config.yaml
tie_embeddings: true
decay_shape: "pow"
final_lr_fraction: 0.0
dataset: "wikipedia_en"
MLP neurons of a small language model. Each row is named by its layer, matrix (gate and up: input weights; down: output weights) and neuron, and shows model dimensions 0-255. Each number is 128 + 32 x the weight over its row's rms, rounded and kept within 0 to 255. Numbers have three digits each. A neuron's up and down rows have the sign that makes its largest values positive.
After each neuron's rows, "fires after" lists the tokens most often just before its 100 highest values on Wikipedia text that the model never trained on.

L3.gate120:126130128110081125156143135148128204130179119109145095132167164215221150153177164155130124136095129099119134137120090065144155143170133182136188094126076071071129138141124148204151076130128157106132145148105069083106127119107133143104093155124166127137108154120179158171193151154177185104136153097151072139106077134164129089157162137145122117180070118153128128134176158091158125119093077191102145173166125100142103083140110105176107146154106143192129125051131124129130142131147097094128132132099165136152145150140128124113139111101173140083106049158156129199104129158150152132109073130123135114158126153135064145144130091071168084150113088132118152128145142160197131092154164105106191149115145119107091208083125137126156139161072136162139107113200150156093119120151050
L3.up120:193107103095184172133137150206160134134098099169141161127134128138153090173123102110170141132128105149161084119026087116167134072093157119190121068112145123127078168109128158075122160076147093143139142100088140135109162122170103088199091119209091106119081082099107171151141143115110155190165125147069118142156197115123131112144116101151137155154111116126142137098154171132144120148161130163156131154125197197163138143108101110198116097116160133106170160108163109155135082125144168142122081128104117118123129122102143099112110148092188140134112099148154099153052112120208139172069128139137098116216158138102081129235076152090124135105123164140060113146141135127161096140127126131152100197122106177134115145109123130111140092128143152138064115137107136075156150100144085
L3.down120:131113227121108128158115153127113134118170190102097128195111150096115084086114167094065116101103184124085149141120095074107104116145066160158176134155084131131129109089100138183153134164064135100102110117145102088131117122103094076129143088144147177163174151131144114085130087122166143150124130103187088146132088181139174130188132114152108105157099116096036131135118126073142143086104081157134169148135155092154145138132153141073140091136121135153138094090087173124136091130163144087128087071159198134102106208184121136143080106091095137081139157134095120104164177093103123128136111106126181195088059097138100139063168111171158130175153105118146106166071095175110189124172067122156082102139117095097143118147099137111169156087143114118169146127124118146080112108133174
fires after: ".", ",", " and", "s."

L3.gate211:118094145103117104071143085128131151090141127101120132102137165162104121137143105116106217120101183102069106099083100179167141141148082164135124133126155166196040130159163102156141132146157155102160174106158083096107097113146164141112094118136112130083113102098137101173159130152162139128091091134149134132141117124139120079091101107125145091177146110127125107142180065094121112156178142176162144101160113127135083150132160114137092095095203112109114133123133204062083145147080130164136046164090172125207121154142128160066159136111113138108077100154085162103141141128182163085125183147087108091119094098094110159099154078079093130134107103099106142140139142188168132140122116118078084082137170075115127169079112079152106129089112096157035152144145117194182129155170079
L3.up211:135111147089096140166134118080105103176140094155110221140114088084090113133169133080162116091190109140124106114109084165130103100181200130117180156152154152138124175151122099170165173138133125141123096141147160104181150113095108137128170150120169128120144124114116133143128126137111091132041085160101152189087125166126068103164108152103140148100125104090107139134170033143120109080207139108120114088131103121123122096130143121063082109134204148136122125183122115131156120104121100155109063119136102145073128102173161154100152147107133136147131092081078105089064078166161153125094092046146133153168159132163117189072168139112111148158113074152116154098131065096184140068171139126133110155101089094164144117127191122145125102127163135150158096119171094166139074144175196
L3.down211:145099131098182188105126201060150149081107154127124141120150155163171078140074128106101140137142159114134149108105124174111129200132102126096150177072129199108188082107127178131121085189123147141095205107107086090136052115173129172112101166154106135160094135105085116164146170136111096090121116140150181118150153068124085135084145152129063076162100087096140113106155162104097140108100067145125132140149141087126079105123107185099171162122129217158121097124148165175074163164150112146168149165159166185104185096102109069124129145145109161115151085101114142126125075128110159147128112163103109132078149144107116143133181126080165182132145169162091055158095168094076118150090101115151134147123163129109170142172122160102100142115131108108184116136116132163079143113125071
fires after: " p", " P", "p", " pro", "ar"

L3.gate321:104124149144161071110167126105169138146110160129114107120161095157130095164154106170158115080128100125098134078154193139058114129205128136159126125092140126089192211085080135153100133144122129138112152124152166158140127149148180139084083072090187093161104045103127099176142062117116118130127183183115125112140151113111207107106124144109110105141139179091133115123147084130137114082045181189106148098161158127143110096204116201117067102165134103119139115156084121122083174163132102109089136101143073113138115149154148115143131130135121093111116155177115090161122126112112075143163146117099102124146126167080130134119134186111103125137112163121185157136172196163193154155128130106136102134117116070191156106102134112095089103092136088151151191153105182215168110119160142
L3.up321:082124135109139132172116119122172133164168085107083096169147049134158169124124147167177134120088118101161134109142160131139179109100135172057112135091136145135114130132127121128101168153156167157117171101171144120136105117129158103065094101130143116086105137150131115119116115135133155123062128210112159121129200147064231104123173134126106088079124143143186103086150126167071031078148147155181126102132156110174105114141111204173086084104080119154076131169104130113139196134101120090118173126100163114140104175125115081128138123130103156073169147118078167204109135145141116105147143153159105167151105147089118120156118142134098111155093122143183157139051116108121127114114180137151130081082100067209136134063121133111090087138152111137118152166167122134143197167147096
L3.down321:102134099178111085098126147195126115168079160100129150128116133123138175092132066125090101178218134111073148162088096041118161160140132140186104117153083115136141114107162135094151111115129106126132110189096097100138170124116099108208156153152126133086152144130165167113117217160129128141178047121181116104118085147160113104141174122100098119132096129125117106114076181084186183186113110126121118114144134121103126157112112044126153118147160111126137094109164155153112095122134134110105067100120156161124073052093104158134208130157101131177131101097178148071113100106135148126068126116118123082108146155169161105067118117163142129130154108128075123134147098114150150096104056146069107103125098119069119107187117124116149160181100143101135118164105147070153061123076146
fires after: " |", "-", ";", ",", ":"

L2.gate382:150134146152093098133157095143103072131141136095170182128091139111110097098157126089190104146101204107120159089154111121119096156155128087103076111115121202168091116073152124122098105148150133062134196096072083141136117139131100094187175129137118115066163153144148181142128092115086081157116115074097093111081092166116124136048169207137155110166125130141103203167168129093171203182154103101096159119157134146160149164131109185090155086115073166095106114112143120141150123140093181104155126119125176092114142097068171116118129145172129104090133154068133137156173193139096138055150175099109114178087089070102081123169119112109190143122118117139121158138155104131130184078150112180153153101149104176142082116109101125129144124116145138131191150132174099149111131133121145
L2.up382:064152110079170153152121139097181120160048095071086166175182095118131083104144119156134117129121132112135111177081071088071093160129139185119089085141120092126132121157211108149117156104083138103144112096119063072134125126123143128120181152086143118123148081145107191105128147140153101131147113183180110168130110149081116107125129150074125139083145192099130133138145163113127094120127101158152105067141133082123161192105217145104051116146072112072159124149102111129108152115065110075111149172168118115133156141143116172092141136144149151169148143116154164123113179102156155179154121046182147115114156129088150189145210103128100083126076096094102163139161155149124127103129140075166132096119084145119096129107192126118119161124113196140111166143147097094107182120119133
L2.down382:195081134163135130131137136160045110146170147145148107115099162165173153129043113151140112098105137154165122148149198179202176091127144099179174128096154124073094156125096166073148132189175097127143120154100160204113094137166129078154099047175075119157097144165132113145160153125104122095113178110128139160091130093119119154142150045133111165120126076183164107128105153118135138112130124095149142114096150195201106133123039085199153167131120156138130138107139166123082126109176090118123139114123107131172092138146079130156141116097139145068139087126138121139144092134112145115087155155084141111111129078148129104075050153144139171128161112165192129122117085150092188138112144157117153164159143097175188117129091152136155123152150071169204138122132149092107120139133112
fires after: "4", "3", "7", "y", "ed", "5"

L3.gate193:185120089090171152107102159106083133143141139109163121115201194143132088152115153128150135141155109193109057111133132097123181142097149121136092126118175171117101193135106114105139118141118066053161127137098128140101119139098030131217078158139136112208124123120130134133138074150143145126104125147156118150163102082127146104077118077150210081134168128134106104158152116105144138051131160152127127128062117128135154147147183185123146128158125157090134175131167142112073157129085125105134135119122072100159085089065128158092073105088145075149153110122116169172125150142161039156145045118108148162081134178121086137127098119123115128131099132139128137075171165173131210148106111104070159181110100149139123144083134136134122158135130173078131181143116120150130097110085159
L3.up193:152101154138129102130129144125043170110117137115112130122102131167171182148146092079122178102105138132086150070181139082118120143164145154129078160154120098144088065177122133113066126111098091090095123152161122187096151095139084137062159077142091135149138119119162072155093165097151162137161077201085099086141158100106092123219119121098124097137087112132089209100099062113149128122088077110135122085192132157135098148138160215133098033122132122138111105132131118097192130151134106183115126102159148099114088141081179155135103156131129070127116106160132145142160171079137167132104149091141138146106153144208135132117088160127162151175090195168130078115119130135070124140069154098154118145102119128166174125136120118101133102103079176104164123137102175134119167131164156
L3.down193:157104124112125147155164141118088052153109182160156134129127149112126082112126141131204078157135137150151033167106150082129150106096134117147154085139172211090202174081103133130165099134154121098146104104115136116094122180138128103150119137068129097134164142172126153123171106171162140156126177140105093176118122082147137137100124101130125121149125131154154074134172181156159114171163158128158137146108107135161120119152088115155117210130155108155213129117115151175093134081118165074113075077104091153166153164145109201104223092126103099142127157064123125152067119141122085115148141084092096104131120135108111085106182105151110121176155064092096140141191099139141089088153079109118145141113080138117131135142163081109156149112091044166118156151160154166173115071095141
fires after: ",", "+", ":", " |", "on"

L7.gate256:136138060104130151089130069179144140168137139140098130116136138128163137150055154108075167108129138132135142134087125139155142133135120167184080142124172114120097142123138140079102098078097092162179149150114096168118106123155116108149198147129145117201130116149103192118117151122140180135149186109091117106116115103157157096106144203112113106148195117121091208107105111194136169124178087199141104141107153135197124093087157147113101101116140216072166156145157125116138098118105077061158150095140112074152134152149111125130161110148057160141136135162109213158159156142156077212159122114089166092135127117106118128159130170160090156140127096150160119205102094124154110058093151125121184152088123095164153124090120136189179091109133140161146134158079099107082169140116117
L7.up256:159044126109085122084169155113086180133152121122180121123090102113219080128127119133114142140152172106122107135141121078165146127154075079125184098160142091100161160141172132168059144157144100149111138168110185138155109135135172095123106136131127077129059072170131149107171175165167092162121095155158064175138131061092110142165116168103116120132074111132089128109180137057155116158082137105090106099080139144166138134134129177141157114052139100066084092105138094141228108103154117143149146098141139122135115158096090133200173129139101139121062136114184143088160148164087105127128172048166202100133132121157131141124135101170133129086144162088058135099124144129142099112113123128142151118142120058137178105089092114119130151116155157103117132127114133153138069079102131
L7.down256:099171164130112085127100096124092106086113122099172120168117137101098157149106124138120138124077136104113135081124109042137147173155135167093182118170078193105104132117070161170155147159139158131101145096097134094102154150218100141167132153174191154140112121162104173169109141086105111108093133127069167117157101106132194199177104106109145170156129123136192130141115149162131083151098148094136091105144137120137118096152106130132167192082171118179122181127126131138075120104105115073099125130158089153175122055074114180104159148072096137101106148116124137163128078100176148140161077149161123160085099200147235153144112114084185087157092141109086130126173093062135125138135097111070106146153168139150137156111101118116076112164159111155129155181158157121091160134150149
fires after: " |", "ad", "g"

L2.gate58:062133073155160117122122100184112140143129122160103190144146163145119087102145195132163086083050125125118104125196152098061090102164182107147130099142119150180089128092149147151119087118135156151169137093123148118110160126145106176105156126127145133133155107110167078084111116132138164076070095096166164099143176174189163194133159157135141167127136120099090162096149185159128150133153186082114152103156109090084086125194124175095161120116127137135124170146127113122107118142195143140091148106205167154125151128151175157110112156112028086088120158139104118176116141126103101137101103121145194074161143091120134055128132129120156148162075086121067113089105147091073156102177151130151130076075139161101141145120111126165146098065117110146140135172165112060086153161106143
L2.up58:150073124092105198113152100132174074103137146132126096201161159143130140117175093161164161111151139123156168154089131205123119141153113172133129124111111075142130124113182140149089125131134113097094163105116102097125091081156142207121103091133118176146104111206084105178129124061149083101116128158118169145122109142130134096145161104137117058147082178116110063093134129140093129163120120068125157096095190089136079164107133168129102123155097214154077174153100095164170070129076099079116115131172098110145115129066121147134127174115130122150136168079104117077184177142102093126136143143168138202117123168085118170133140109117073141112131114071131069147133145162169067148104114113095074143168118124093099119118127162147202131160063150175126197099164116119146128129118092
L2.down58:142111183142144120072118108126089134153104064146108206059136088113148105118151164114152096103119121108100108134158164121178127065124119018106169111116105172167154079164098121132174142091087150115168118136196126158125200118103117140101131106108180097127180169138157155131128187156110193119146109149169129109137185106178102160138099145154081177091105116129113189088142152158159121115159128134129093135117127137073110093177137100164133161180125084098090149100098105106098117141109142117097134110074127104133119148174172139125143144106129144109147100138110087182096050108128151141132147125098163035125078108180085124089058170115145117123130141171124121150112097072106153145136167149140203143098137152126140126126174078176019114075147170097161122175161132138092126129110136
fires after: " 0", "0", "3", "7", " 2", "2"

L2.gate489:109128127154145139091119173147132161131112213136123140081142132098150096149127193196126155093117166131151176112130115096120136124214175161156060109117094151091173116089146093105148089179178138157080131165153190140104133151172101128136109133104121106154054167148149112115061087138115168144059132136145147131096118103185177134152212118111131159130108135099162117138037160127155151119152114066132154118128115096124128091143067116154101097097139167125148180135096144124085131118151113073122130088122171146110157112148127154120080187129137075123118068139110134122114144114071103111138134112133143130131175058148097187098162147105160184188121113042113162160163134134102101091158063133173163152138086162160127111154152155151176147096150169064115119099159109165170170122084176
L2.up489:109152131146141121126095195178132147090122223107133156047191140116167113134124172227135145108138157122179137124119132101143171122189177160118107114137146187116127173111122104106115107118194127104090137148106175143134119149179108147182102104129136082189077128157161102105053087124114185122072124145142128151093162136178182139146149153111122162128111111081150115096061163117167137135164125155134139124119128114134156098167104080142093130148167187107177126129146086080158076100146131124154121103135150179079174117138112150082064159119102128131091104123113135166070095132101125125101151119145116130122141084162116164108112077059128205156107185085160174197145151115073093117142103136168206122062088107128169121155130156187138137135144147093127102126153136156149188150125152
L2.down489:143108130129116100097154090096117094146180083171127130127119096148126152123119067115094091144157106110098111129110093115156109148045058099080160130175166131118163171098089140086127124093065127065120124140128108057169175147131145180145139125141198164070122123174090211124134145102071122143158099134147080145134115142109121148159096168139130096102121132194110127113190129120143145121117159132134131155165110151128128223114178120052132170153161119117130125100123141134180104177123145187123064158160136176109110167097115098163145128176095195145129151100177117170158122175180166111119115151151139119123130183105177111085076125109086076086153152183163078140099162099172167130127196127086144192147174143096130134108098113118121132146118057201124121119070145120118135136172097
fires after: "l", "p", " p", "ar", "b", " P"

L3.gate86:095143124114131151108111147128161172099133112098138108098072136153108109117198125138096077091115130122097141090115108084140159111153182162122114152174092194093104105142147168076119165139161146095147084120111156119180159140122129127101141136105187107172136102164150130191084134093066178141129151103095088181156128119091136130160143117133136121106166131098148132172128132160149151129156096170138186132147080134089106127072152103092117152133089157135181130169069118158162162170151137153107112081119185152128148165133163143161126124176132149155131111077124128085170140168102167093202170064075131162156059148143155224046170102118140173141123117098140147053171108129160188063134123166123115159096136120069172158088080092137135125114136150139084069111184154074140176094093168
L3.up86:133139128135134132137114182119128153103154112157159044085168129157082115150155057112096069078090104110103140108096099084109161101163195127144113116148128191087108130080099164081105151170179148105181111119100111098155161144095139166070101144113159110105158119153153130166104095099139137185144100072070141159142126136127123155158179100112150149086174096112149159189130154151159158132150064170101106138181126121086065140104104102133113135147130153153116093132073155149132162176135111081120084042085127148103129169131138218119123139150130177149107102086129156082136104195085147054146133071107149144154118123154123139096188125095120150115110113081179110094119086134184117145151128133159106126118101103061184191135118096123108159107127156163051103101148080069142150088097144
L3.down86:190185171142140117145110146103072113133114152178119140128149132111072124111151111113125146175185098165152182135136089125086099139148061085108167054122143125100151106135101118155132081106121131158124162161123118145133084101140114174168178102199072142080151123130107151141173107140122114142143160156140137083128130166162123126073054177141149115138093135118113087150149122110092105115140138122110085116119172130167129117140088165182118138092150159079091119057154136118127126116099132161185119100093088179164065107097107070114156124024131159103137168092180132133152152165151160078129064189147110067127161099146116101190098119143146118156175133167096136208088161081143149192123148105143144135178167140146127107165165141127132134139138105165165165134085093206102157157163050
fires after: " p", " P", " Ch", "er", " J", " for"

L3.gate259:063068102144159101117132147132082138165144136166095155123126165205103128106064139153105081059086108144123102146066073126130132109079167088117137099189091117136085109124106082104157123142178134140114078124106096097168096100074115152235141065120119117146098161148126123116097097148118188176112097146106126122188131161148141124133135192126094116136149166128223114145131120126149149149164112128052149118117164135149209096139139118120047108080146077106110180148154083087135132157134099123129120069103157106144120142139171120140062123159115109167080079130056071045165133123137108157103151114140150087169130126119107128144113179137148147121138160089127137120182148087176112151216073149117096164159106143145108120105084132139104089166116133135150131150107126144110094097155113
L3.up259:097158107113126113140125113107090086168111169085094133099127126130074096142134101151092108138133119149149107141162109080107140107114073152065095106102159180108129102100200156166151129157147160133116148156130159119084183113152096125099130153069121137127113138114120114171145080089109116142096140191192118164147160107121166084175165179127150116119144086150164122095126105126145091138184086139128147080077181167128151144132113125180122091173131076080189101136121174121080129145041164112091212131125086077146116090094135104118102193085151213176155182126163104160166110119155133122090124123103156163129066116102122143091114174082089109104152081099095157178106152182157093112141172147104145074082148085125164128170172130102114110104143173113182103071107064167126113140173175
L3.down259:106058146092137126137134103126115132095126140146115131115082229168093139080127085123142095118143090089086057144111160073093101146153154072200103177177123123119128137116117059069181099051087150159110113133120174172123065103101158156124089122139105071089154095129109147098127157149162143172139126107116190106115105108116102131130071089146099150120117105024156089098139135120105140124058227100115122146179136102154098082091091107086123115140126111125148147129188145116129162120113101144157111122166132127091112142129123140085121103147155106116103086138027142070114150141109151131099129143108130095140157121072141140110138199126099179130097103055118079108143126112197203163145144160122122141142098105150079138115093110165123161189136112111101168100126098152144118119091106
fires after: ";", "c", "-", "\n", " loc", "uc"

L3.gate644:137047165100133184139147103135114104107145188101145100150095160115091122150146146199090184172130153121121097143118157028167150107150158148123072140124142149056179175142130134135107131180113144118171120131164165144157161180088121126170155134140193127172146095150125129116122152098113142136127152126097081151129195103090127155092113151184154138171128112169116168119107107108205208120155146144158165069138146104120136084108086129111145132158136092047128133123130166102110076161072126102117110174190104075120126154117125185120154101125149147150124113147081097140148082171160102123062117111107175071093083161110159188133109160157165115131141157109103168157136118146109131100121107112138116128170160171190136086123062165165118102137060150132165103160086114100206125116108190
L3.up644:133115135138161116186083189114068172138115159081124152103072148083092136143128122150094077131124130174131107085122095121176082118153111148146089137097135144091081106146140114172051198142051118107117112101149099110118170093131088126186079102114176168157127104154154161076133176105129150148138144122122150158060103075109080115097116170145163136122129140135171099170126143158069136107101140211205072099064079094143085074119140091118119147161114141161121148167115148116091096136177143104185080083110122129140120098113091061155117099192133111098161076081114094074149151179156129175106183137141136131106163184113129101121043134138093139121117058104180128156104141081133107127146121167168088142145146119143078185114103097063127125139128146142124154117105126097122156117141147
L3.down644:127136111119112138083192106131137137149152157148088134136082148185100100090145109090160143128134116095155137129143170116089175093126121183137174147144135115083152111123086119133100098103146120120181116099120111152090144136122149112057121083096122187163201167159117124172047113162125100162119167128162149088177177176120134139165148115162069137136144159100120097086165107095241147079103124086063164092137160091096135151109088108153118134094186174096115180100128108117155164108123088139067167151189147118092121159102089083111085122095108116126127122154145131204125102084143112139104112113128111177121134128128171164173179071100185109096133180112095114143135096174144168105093144111083143154108072182143201082205117156173169112119129169124137094129172165155127125085121170
fires after: "–", " (", "-", "{"

L3.gate164:100121081125151148186137132122123107144159125103096095068062139148128189136115181091176126112084147144125169121093084088157163169132117130148148172096155109101105134113124120096152133121152142152159104129072109109107085213213076092165152131193130108133096112116179084114136169140175180137132149170122091127151164112117157086171172135076174085096136171108123085078174158080112152126140182182167107117188113158077199129136146132147098073120163136133099129111133095155115149119115098128105111156134132166127147145110097077135135099098116101093137096120152170147179130140105110129170110142108156140161120059098086154128181136150151069142087177101123122107166194137221105160117134117176091169125187104035107100109104157143164109162116121107074116094152153115084142128070083
L3.up164:151132130161149197131075150083123098110135153165152125131100140152123102124088075124098063136133082093116134125144119093144145166167160103136140129122125127154075136136148095159181089091160150119125186178078146148095125134104116086055175128136109105156129094110099124106103103131128173136198115132116138099159152140127182115168077092162115150135083140133125102144128147087111249111161102154116098177118147076088145124122117150161120094113134148150128133143105142131164138108074147118199113131124164146170211063104136175123134173128172158127152133155133096159133164149174088146160020137122148196121186141123076160140111105148159120132141126139186179157134130152125073215134162083138095159101135146115107065137180111099153120137085031209121153115170112130092107096120146
L3.down164:134144182088140138111194138133136145161160087143051099157096095097142139138059181098185132104090142160135130163121108069134155124138156152128105135087161103155131117164120173090161144147162166196102147120149115060151130103179111094146116129064151177128110106130210122169095156165125109139174188104140098088082180092146172130109130200151099145080108125115101151117089122120137096129089165184131186151137135084095150104134101092078102122111141125044137085146151185118151120149141106108143167103145113073077121200125174126137158097104080162072186142170142160140086139161134159117159187118156109128166154153142075150123166160101133125143128136110101102098145177170110132088116126140155120100176127121107107208113118116178146123147167123037095127078086155109180122162140167
fires after: "\n", ".", "s."

L3.gate368:113084168135126067185142095178122153119143116115120174122173161098110107123117121135154139167172103117174157155126100123076133166163100172152079184100130087049121089152115157146093155161138083085090132060131123106135114098123139139129127173102144132122076099156153106098124106130155147205134152141141167119151155112074118109209152217058127120088102117043145116091120115175133174140121189092133158042082152183111092148159104119052102121119144096207134130191136129144141138146123094162118102145144108121125096123137163135136125146161104088162086155104083149083084168101124162118139108119143156098089141139079064134151184165079087088128176117131139133182175153126109184147110140124092151072103131128118141128145122153115162133169173145124168157156147055110139062137089132
L3.up368:125087167189213153133110123102163181143149179112119189158154108130113105131137137114153116140147158138117118131151049134133169164143141109127130074066143125103128087094206114129125086176167102102181156123095132099133074119120082154107106102060135102170094105098129130104170125159114136113131117136099134105177119084097110084055125120138124134109099136106166035105166154128136172095126156165147081093124138176124122135125104150145118056086150085124082128150081096129111122131127092143074205112123085080117096126082117159148118068142107145138068118100113107154153083106130128143145121119133111132209189160090139117075089163159076177112141163125177173093112179164063096149124110143072165107126147106174092113180122165101122134158150173100185100138141104108140094130121031
L3.down368:093075125095100136073098105122102113160028109134140117126065092186125197104163167158150116107141120048150124187122163020128157152103058072144114157146116133103165114164168116085143131097145168073071132101210121133144146174082169178172144135127113132127178088152107147138146144113107151106129109140133105091096116113184134071166112163141064172076162086173152154131154151140136129125136104047167096088121120092108106156105195082093102109105123125094141132143099175094148122102130091180112101101104183092165140161130159150153110185133105138100166138151123119082126125123127171138108084159104134135122119130163122146159117108143141132036110079163114162096160166166171139129177075101142151128142064128099133168174091154152110091119147155142126152130131107094162160134103126
fires after: "-", " Com", "om"

L3.gate152:102082171090097142151138171139118167121134124114103153131124134144141129065090142133160136135173140144127099144146183051165146174152088111126144119136105155156172097095076112156102087129150116129165159107161198116133119105102084087154139163128128064181092160100110137069136101191119140126105120145161127129200143127160089111112159094110130105107148137117134104070136113133153120106057107144102121112159153113159123164156182157100156092134141136092167122104069082085112056136096161080113126117153189084153122107076154107142091070112087115088074104108047136100115136114147136101104177089041144155077131193121146158151165146117072131153170144136152159122193183131051170062097049148110102144182078104165154167088107156155140143127093105104107085096138133182143133100117145
L3.up152:158121181178124092073133094080185093133184171080121133096107108138087145140162106129122156092165149153118104057140061099137163141131118177178110138106122066134126172081119121120113148150131100167132091155137123107162125160037128176115073154095121143135136148093123120121122130132155144155147108121115096177155121064080186119107131126154075087134142153113152133101127110155105164126190103166135138109122096137100187123150125075164133155089107075147098106136067126124146139107135154164112130091092126153133130133147137159151120104182207125149111135121140146153113099135165107155144084159095106183124124113104071144162115083127090202179115072138174140172093123108112057204115150165173119106090143070136088093110130144131079075102165116082163179102081114149144089043209069
L3.down152:117121133067073193158105139135140178151123108190147167108151138178095136114138166091162088135152096107135068188125144096110103108138144095107087140138146085135107084175130105112128168109123144117171101107123132171116154140134131159133205061135105115162114124132157096047172088169139115094121143139129107078141091167103110109147140110120117153122074106155114072106119148164185108086033117111164116116130155155165108102127144152068156136167152139121113107113178139144117111106110151084124184084172115091174080111120179159128165125110126166161123096100118153141055140100077175134128140138115113150146074141180182136181088113153198098112123140127100144051119088140151188147083110143093118121119135203179161171171123133124189141144166154190127095112190177116141096127052076
fires after: "\n", " |", "-"

L3.gate325:146097155192089193128091123077102106079099098205148087087107155133137134152091158076094142096071137147133151127121087154088135175080169147150159237082087128130124155194127097106152060103156036076149175161110083112114120163142092134121122175137178139136135089098091136121134130101162119144175162107111099091170051104073064087145146097128109169145139182080165171171156095138151109091121134164123121074139111135110142187139075132098119127110083140123161074136140091095173106126155132169117111113123127152088134154095157132122075088128138162144179156146100137072187196123179179141135100139154148114082151140184121129154109134126140099138100077168117117131137192125150120111075086122161155167139074134161148115130142134099152125139131161139136187126093144127128135118143091
L3.up325:074142052160132098117100109127120129142146215111114147142159125146122115133110126165152099169122138109051093170106065112091151131169103090093101133124089110134140112165155208092085120138118108102075092152122123133144147182116133155125107112102129138070117141125128105184109129150154124155123135112144095093139144096107085091103157118099111099124081119117165133124168101117123184079144155098031087062141149135153133202128109108107140171142116154144149099051134184181162123137161097069092142128085103084134156087193130154200114160165188127115113079091080088136134187127071105137109089073134094082081167121124130065098168130112144122107099103197162177134073135101087117131110109132095128080169093083191149177112157112165162140111147111141123165142070143086126092140105151
L3.down325:122088150098069141160121135164187102132105042112149117103115114114115146123145131131099152090125160150147179117174110125171137160095197126129102117169098130112139155134088052132123141154150141165170130133198118101080093076109128113166125092159104141192232109103172084159123198107115111054111074117112119205138126170189144160122091134166104149164103140167099118137100125102138084160156166122204136111147128133128151113126118139118069088133126151137125122152135060122066156138117195154108119184143207112126168138079127119099128134082097134130113163117064152169141095158121127151190149135138142139136129109119214191146133157115121164149126155078076064119136115089184121151182142112122125174080179122090094118177102142127151124078170156153088125088131119122116111104149157
fires after: "ur", "ir", "ar", "er", " |", " and"

L2.gate64:146145092113102119124171109121119160131144193130125117093143153129114112145196133127079089144157122093084134149110111075167132213104123137124136074141152138076123107125117159121123117194069140119192176091107147148167112144066125100089124147176181142083092197106114141115136153120100220143117111131101110172089117093129110140127156111150114094155116099092097176153145201101101163124161154158070116106164142130139136177067117135151140123140156148129073159225180134139160097123110134122128122097111114047166143199140101133108126131095088082139136130149132060118155128095172071147116119140207094135131149168081149120133127137142129063197112143084070132141139128136167146116141092150141150165138119195095093104162084124145207114139100129126206119099089131121190164136180099
L2.up64:177092132099121135140123128109106204141183121108114147104144134180146078137147100153109104126237145098109184140050155077128109201149119181106089126101139150161140128107124148123083128184092191111155095151135111181114105108152174200102127154196135109094081151104121097112146162127126137108176100109149121106111122107128119148084243105153090106188127116105144138129133139087190122080144185104057120088133125178128125129158138124167136072119173102139105114126159120147141091114163109113131103133145110073150116108131123143142134125135089099081086094119123115071122160130110113117099212067070124129154051201164147166149125165095069141105152130111136157108119166098094079124190097145150097138159149161065112120070116159099133143115122118137152135136106122180149076137177137
L2.down64:119154135151063110087156075118087125103173173143110116121148094037140152160115150140140112129045059120126096048134122123143137150093108064135110136152146104151110113163134094155135118066086080123144160087171180048152100125139161126132129120068139080144158116137114149168115121121142160139068133186113123127137171161149124096127022153140141157089173099147111077103108145142118097141114112165190143147110156124096068095100152090125059162166111129081145148069095124152116138120136116193127182142102135127110117084174145145114152122130183125081106178145110109147171118178144137169143078047140086142100197089122084148149155134120139126122058104143091123134126114151148131087110153136094122113095040101144153131182117098175132121091108153128058163100125128091098125129075157
fires after: " |", "|", ":", "orn", " /"

L3.gate296:168104104130115113114133116173138158166118176130118147127190147186182154123134101069168090101116083097125071110142114137131148148101099091089106085123149048153122166143155164112096133092160130158169126176175117140072096149166074135179159153128115191133171093121156072212100102152084123140078122138132108104094122115089171149153153095102113095126153111157195105067108125118107128108182106049096130131120094136134133104086131150122133076173150158090169101124102124124182119098151089112124211149077129113137167157165092113121159137134147129081134036121103146085104177108125112160116168145175074109104170162102106052154137104130097119067098174141186143123150125136126150082143163134196114115138082103165153148137157136128063083137090090110101074143112135091163174165091132
L3.up296:140142151156142106111086122140121159160119169120170154126131149136150133161131152085171087150155108105168117133138126213118089110155140211077122113155192089128121148117161172111103129142141150130119150178232141116153113137168133111133184146132165214128190083161227144129124156147154143153147129152138090128128127135130156124208155135119173102113143151103182132049182108136149130115149151087136167112133118149117145104172076133132100131051169192106109191112125139107142075120140103108087139152061150104169118170145097112130085132131137160169126045085137140149167162076095122093107140154144020106138139181131129107123146122106112091099095158075140139135154124158086146087169201118174118128152103103131159145168143128134126094124133090114155108105116144056204151126089122
L3.down296:107127145091126126112110130133130079087104122168142113138098121135117164123117106170170196113069129133095194097119130013127170125110140097177108140087120165075107109089087139140135121174055128087133100118073100134123173086079115108093084082094120095115114156126099186115149095042138096108162146138088130115168162225117095146117132137143085143166137083110151111179118173120146126146085095143137130148134117135186149174111166112087134183128117078119116115135146094136133201112115155171123102120177088136102143108117092213101135106151111097143148201144149078145168111154167125092090117102077160150122171150148155155088089106071119114200162072103145156166098116117110071166091118143084122088133126151141137071112136112107130179185107122134092191117147163194117119125158135
fires after: " |", "8", "{", " 1"